MLP neurons of a small language model. Each row is named by its layer, matrix (gate and up: input weights; down: output weights) and neuron, and shows model dimensions 112-367. Each number is 128 + 32 x the weight over its row's rms, rounded and kept within 0 to 255. Numbers have three digits each. A neuron's up and down rows have the sign that makes its largest values positive.
Before each neuron's rows, "fires on" lists the tokens most often at its 100 highest values on Wikipedia text that the model never trained on.

fires on: "ed", "m", " to", "al", "ement", "ment"
L4.gate783:104165109082122185138170076123080140075142116138094158133118102104139127099125083127123122130160191137156069120132168128169163133076098121111171127097118115151154125100088115146088114122146147191170111088102134152071111159149155129132083138187144115106092149139095123093192127183065103064096185124099137127162094162080088091122093173138158153142165144195157132134134143125116118188140138116118190093143141071170145119113134134099087093178142139143058081124194114178116119084107112153118122132146175159114118137134130137196097176099133105080110117132143138135174150109164074113193135137089110056104192139106103162128082134086138103130135125194119128178153110100169125168132112132186127176171112158087138084135104103114145074162197151128151068132073135110136185125112121
L4.up783:112112131186116091085098173113132114115178137184094091048153097143161170157123145139148158119167185177099129151111110112174170088138113145082089146184169135127070124130175188114129100110240151100084071198146151136113143100094181133124108161125172115182128175161153145094091169156149139154129107109088118101112133118126081107111127161115138178166221099130124150146069153124102107178141097110139099111092137080148072139164091069081170114160197177112146159171174130111111141108105098110101094131106104149134060119181093063124121142072106154142127126056137112163072077097121152136173098185160097125110160107118145185189126090123157120177150127139092118113082145112141069094074113148114094091159141123133124144118206070143133110181137084106157112114146149147150122148139151
L4.down783:126169123173103094091097101143113169170152190117158074140091099112133132133100155155125118140099134155140109182209116123127146147149136129136139181102089158138108163169113117140148104105136078178179093113170153180127138150123153080103121120166157134123148085157107142128186053106078189064162099103110120115135098108103046113121114119097081116132085153147150124096141104178128074080191127107123143118168194136076135068136106133111114083201170138218106096163115140146138106131091144175135090075114184095136091205132091080121149064160100158096068141087132093108132155088117099139128119133044235092108158111138128107089067126125092097098141160117104108140133174106134128183128158139129137099086101131160087117123166089149178106146112143151164179142132151102115176141118138

fires on: "ar", "al", "y", "es", "o", "j"
L3.gate1003:081152152082189077130140111109076123147173124172112138162181144154086131134114087047119129173134130146140113139128122074148175182146028082110122193166151161099136077156132159074088107138117168101115174129130166104126090123101094135105116110123098112127113090092107080146122178131068159032163102176134137139166135104183116125115091160095119111166131178191060098096142135164139074112190108100108078177162090069146143126114129139157148159133113058073084149118150164114097112111107106131087139126106096123134117134114136122153133143103087068159150128120093043118131164146108145074150093141082145078099160163133162130104146117129099134143131078095123112149126107128155110144143126133152169130175187135115129112161164091102133087166140144090127151148109158157097138110140109
L3.up1003:166074156128130114097112122160102141121126107125166122152149100128153116111148123103155113106087117104112180123107145148139103105085089098108162174176115135114171118092082095181104150167135085178179134072096097124041149129114153118130168095186130158119146158115179089100174161117159164192152102143126147185135119104131148064152171091179149083151125144154146182119098180114149147136152161125137135129151099067156107123143161102126092130121093147122179136147170163146121133121067062063166082154131128154081179072085094094189102129135082128127066123194140098158078177255142089103045095145081123106121143121121131145137173120135124196166103155116130108099092159135162136118118222143092137144118145183055118116138182161119120148131092108135117140104115150075121125128130137
L3.down1003:117117139120078124149131167112156052134152121156097081171150126107180187121097137104113145085142099109088187172127099131191135100121174127133130116134096114133143130034109072144139154117133111159115127117109150081163140192145147090131183160145109140123126165086105111106113029172149139128109103066118119198084144202112141144119121121163099122136128121141193099120179074141199110118193101095125149140160120019150117189091194126145135144123163114145154147158139090170069134150198175205159085088107099163177153185137126118102145151136108163100122129180141112001118118134121117138084154107100127165150103156123079125143083174155124136033135099138136148134133187093122085110154176091183137092150133132077117122119113137118126127100085172124128189123119128106140138124152176

fires on: "ur", "j", " addition", " 200", "ut", "g"
L3.gate425:161132165124097149162106140140185160130136108134158174110131157110091177093127133124130167136135058128096139163116100195037158156146164151106128100101150176174149171144082130160162110109115104090090160141178216116142114098109171123117110137086107070184154092139142130080131123114179138101110119097089117056119104139168131114127170122108121060157100134137149054158088120120183175095110132123099168098090162192160105122180055110136092198147155082175172043132080166086093137143117147103167096131089141138111149139129114140125135076144070061135144153140073172131080137113061108113082119107125145097117165150117125189103090129126113094158159114156146146097074168106123118137150116132175087162037179144209160157080106142080145042107127174148102099130138091140163115134148139
L3.up425:140116158155086071120122123084071163105120195093106077114146133118071140131137161143098144147113168137115195041153052146116102086121171130160108134143114146116121104121144169118059144086147104116118096152169129065141162116132170139149114129149133154128074165098140147203150100199141160101158147150164150072119037116134116106130097077172142154174131080152081134134090108168085087134123158157097175105131157113114155090086140171140116147082154147163122158148116127112159114103122112131166127114105099117172133127024103157110175067180127124064157097087099122126130120186100220179196105113175091092108134109162146106117145094117114107081142140152138151124068104084106070142179117155150132128106117105159117095115109136102082123183140161141097155141163144150127109152121119
L3.down425:102101112153145124146114142128150162103130124092142089131168118140148106120136132130136171173132141131199171160085141133041161166161152145129098110142093175138167092164036115127102123185106116058100142094140151106146091120125220118074151159090054114129222140080191100183184134119103184112136107144127152124148172146147193124148118152161084145152099136176089088105176129085116131120119135121126102181118117112100155118099134155111097111142158158072148151019117165113094132072120131116112162103151107134138162185138143104087120151125120131116090168139134130157145088179172173173064113096148137084111136038177134165105158149109109161129138156136126173144149125129091122148129207152070108096113075161180128136098177168100122177097151153070101129123119088171175134158101042

fires on: " sh", " r", " between", ";"
L4.gate92:090145127120048123061168146102064107185138192136103093102067155037170096157137110128107118121149139114173110082125175133090103150142166161112106084107119102174169081071101121126094121069163134085183121091118098072139098151150134097160113036129037105138091112065102126117142130109146110132116201133153162094130160108148146148052117075124142137129112082193049174119137147124098099127169135135092181153143130135134142177108124139148155076133171132076124102113134159148144124131121049186152165135106081124152123110054101086133131093171117157158105205041147153105141143153120146103119138090125114154175103157144163121126080122159162133076072068097112068138173122106133166112114178130186119168123120077165143170139064170153152158154120111129115096092095151142103096128162119
L4.up92:135138163082130178126155164130168106155119102180182087117108079208083092117114119082084181176164116086127147183125094067134151134087150094128139199163143127157114121153129097064202132146121136082163167135091151123123091109160189153123139136081153157174124109158122108165110149065120139143116142101061153090159089096177093172079145153079206083156111104106087106112125151148121181138146178154178137119122072137218220146107141105082125111128115090138150092148090100162067141137158099118101105110122080163186085103139115141079125131132128131119187085147077130092176117124137150141112094103166094034109146108114132165152110212107129127203120116160157113111172114115082099062149170123108130109119122140128096119085118140134128131057094079120109102102102119163170154130164101
L4.down92:107129113113148069110157116134151159187131157163146101159134136080141069081117083155069125140070149110127124171099132070147124131154117091133130061050174160134161095171145145123172157062113078113158185111120141118111083164094127107114102113134077090127127101133120121094147149133131109092086134118073180151159139076140172142159100138115108159058170076149099137070115116076126113095134139123101152097181104068101105181127124164094141142147095034123113089122133106110068157136134104155094112107124087100117113145078100152157139094088132220125133113071163139122114128176087099150124144068105143081102127132143130137089112131126127125160108127113130128180128098120125106139161194111129138180066182080145137156128120097180118166114071103135126118105120088134053107136108070

fires on: "ir", "al", " and", "erm", "o", "im"
L3.gate819:128103115101117111143120109129091093159135145161132159099144151100064139135105122147145166133194111127181149178090127038161118136061098120119118182136160144094135135122064143123147154155102165144121071161138152154136100100051153164107091156132101131105109135134094059155085129157068144114161144182133112182163090119137133087074117119201125125118128139136157088184126159156071152058119059134130167119139102089222158141115077122158109053167094139127095111158105138135092077062129113163098119145158123108163077108173122177082165068077076124135142091166101151125125165192128069132175111119105144141113182170111196082098104091101128125086103116116091159078100136101067158169108137177124168106109082111151102080096089065041170152140153118169131090120126088157101118102185080
L3.up819:139097078147183159080141108122110120145125127128173082111121144160143128146120060120152130137168130156129106121119103139142143141115089175171121121170121089118105088111141103144189107110147107137147123127095117107082108161128134162140112152181093092130136133057119082133140052143149120093154130083109146097133122071111208132119158103136132166117161131096127126152169104202177105153142181133099152196087131136137113131132171122116142121096115126128125158144113168117140128130121165093099122113000142162112146120115116064155111113078129157123057051164102072137163111117113086078078086164100114142130115151089102126104087182201174100112134121114064015126114105099054172052148111126101129171153127098069123180112123164145103116123118142093152130139124118121221110129179118
L3.down819:135111112079114110134133118177069115101146123065159172108142104196142094156099140082107089130137117120133107178072154126166079156115162154090111167127120180099130125110128087152122059152153146103152079143190108151103127157120133081100059154115086104149131044099113063122087111107125112103117106149153137147102091111118151088167155157101104071138191167156159119110106074133096132160086109072151106145130157134152154165111122097113177084123164125167122000170133125116110145169148142130143060131072097157190103121046202146130141151112122148157132119108126092144120120153178144104135147131168084119122125164103160133133180141117161132124085157096112158137123184137113118115136121089108102184085134125097082088081134123085151196140148131134141106168097134092094121116173125

fires on: "ib", "er", "i", "in", "o", "r"
L3.gate835:130068095082170090091121111092155163151100145063024124104116166098153127098099135164141076040135091154178122158113137145138087105111081141074120091122157087155102176139098172162158138102144143107198110071104091205134166127160098116133111178161078124127078141084121138158100135169156113112131107154177174154105121183136117174051140131219124083105173095140143166125057134144171101170159099115129102154090120192149123085143147143136092172117124107129157138097136146160133164137088167118120136137105140133125123142133108097170100116102172130131158102133200146123163109075189101152156129152158167135132129143137097191180158192186168180153170090157086088163153103056139155134074139127174109165128108136153155140159148128105150161165086158125109111101135088178111141146149069
L3.up835:114092088116140208111153132132144091116122123151089152055195133055146109121154129094101119132162110089146122132134120119156138128076104126150121174168115135090113127115153170113146158119112146136094189106134079120139082107119135100166156112167198152121154128106129110159099149173148096150174107076111156156099131159150138105145131117120121136152091098131112096096136104048120135136147157164153118168120131166106094087157094181167133190104120146131113144170148170173131082160166070164118088107114149081123080174122095100165093129081119085154107073154125110133143138173118120057169128138107111100171127088199129164118103107102120126188071075159201130115134117138144113160150116154072109088206135147136143100161133130089179074103129134133179142115087115156150124126101126
L3.down835:163117170085126156126068134094149132108151157107137158149147096144124147164131137228108117133136090126164154105122186109181119067124174127098139065098131063146117120128121154150154104134133136111158099151135125098193128134125077108206078136110078125120064122123156133164141062148100169121108162156119144118115081120109083104199106189079092077146153126172147112147131164141103068124112162165124133082144139130152149116151137171094127151116148115094110156101078132118105137116121127123129203151119103126150069047150056167080130114089172131131102152150130143123118123122164131158184164081100094125110139163157154120151218173101116146157181106148087141078163123109161138164148151094217110149111111110100115104116154173179116116155154134081098140137133097094138135178160091

fires on: "r", "er", "on", " c", "ach", "or"
L3.gate421:131163099133153158156094163138116145111083102029150107132144114103156135172179136131146174100183147094115063144150095124131135166131144154113149159105097130099116172152124181093143178138120115087215159102094161166091161084160128129051134150148150131108141072113178118104145154152174120165108142065178105156065101100166097126080094163078119111135136167113154140143148153145140116170146125134107174118130083167093138105130110152140086089112145146108096137120170127094136157146074111122129147104152126118144123165137170144094146086136169085175126146186130129076102070103092072082196111090141136106161138116140129164141134150135078145170087094129059143110085113207113151124047159148165105184041118053153126162156166140141165109131150105093123093098120128129136122058131211
L3.up421:171164193129109191138094151102115170129115146117085165081097175120119155127163168109110147114131173132180099111106091124138120151117149136152040159112076139137154155069149094174134105161143103218170182132101091098173142124163128118124129126180104113115121113140144135161142173113158055125092101117120153052170097095109178073017137068123169049124072142100135109112083112100155108110170116150096131093177148117101135159142189173169075132095235116138147101096087170101074106121114103102160125143099069104124163109118121161150141141127140157189120101117126134139122072157182119077143078147144088129173112151117183127173186094176088106169112111155104180130105159166129191155173125159121106098149137106133115137114160112127144123102144170148107083073101138139151151088147109
L3.down421:114160118129191091126141167130164075117115145071141161168164079117186155147079087220157120194129115155196114116131138110135142166111130161111102108148069140083156076169118131172127127132124132130185106170146180083109133147150108173146097130125099157103183127122113155123126101151142115153166128099108074118110135165117127100115125114132108146149096138090076097122114154141154175151091096092176095120150154096145105091073156143154070167138201125149127174074125209151092135137069149118114201104166130172132079135167089133107086110082163138115087103068087177133122168103139153171085085078139174096134126015165079147089165133170108129159179145187108092153179133131142150120129143137135076127151143131104122132091150126139133123102154116157157154136124114094092175141141106

fires on: "in", " to", "p", " in", " for", "ed"
L4.gate892:168158126116171147103144099120149122122174129140109152220113136137118163123130081124100136117098148097194124101101121076138145094102083164090078108124108143106087137112114126131145106107168055172133148104133149154108109157180140127077150138108180158175086121129135125094109136149102056153065152137141112149144153119139123148151134122109175127139136146126109093109086153138092161165125170090089159101131102060139108112120157085229089167146068125116150167129100122109154158081081145145174099146174062134176164094131208190091159120147138127122103157117179179084122138087108101147172118147078094132144125154109153158079112113135126114135138110138102037124095144134079117132095164149110083131123140147177150113121145134145209121134078105141077107085147076155119058104157106
L4.up892:123136135175133123065145103139124123165148154169156138137083120117148093143177116044114154130131137104041130116143107098122106127135117061119169096113127160094156164123107165097102170189190112087146126191100148143167163093119117155141138149134133063031111067116128128113116130115154116111124126071083111154075134122156143162152099106135159059178164188121099121096071169176087125074099118113142113125064187081134108133196142149123126088152171124153142126122184089157110143148150163164132145097108126161048132111171125108130206118151134202092194116115159140135081105050109094125096181144128148142124098082080096183119116148083129111143086186183151128064106133143179087100173140128095146143173135136100125102158122088148090114143068130124044168153126198120174109140095065
L4.down892:167135140084146132050106128113132089132119135102115099083177087108134184138114163121077116141171139132118133146153106123148126169119123138132049139138148134112139126088159154097067140109164136158081121148125100101134144137100109119132150134108125102135178071146147115110133194135042118076129059123184148150062073150049079137187120086129127088137169100122111146119106110113115110124130151102175134116106143166145164131092106145109132130091142093178093129148180166089127143136106138169190107154119149074083231224165135087113131132182113105095073126158100142110113139118175069097155136106114145140117116038059149180103137149101134094092145109132111172063105137106148168143164137086141154140109123170134112108110118048063183128129145132162161137139136123173151105155113052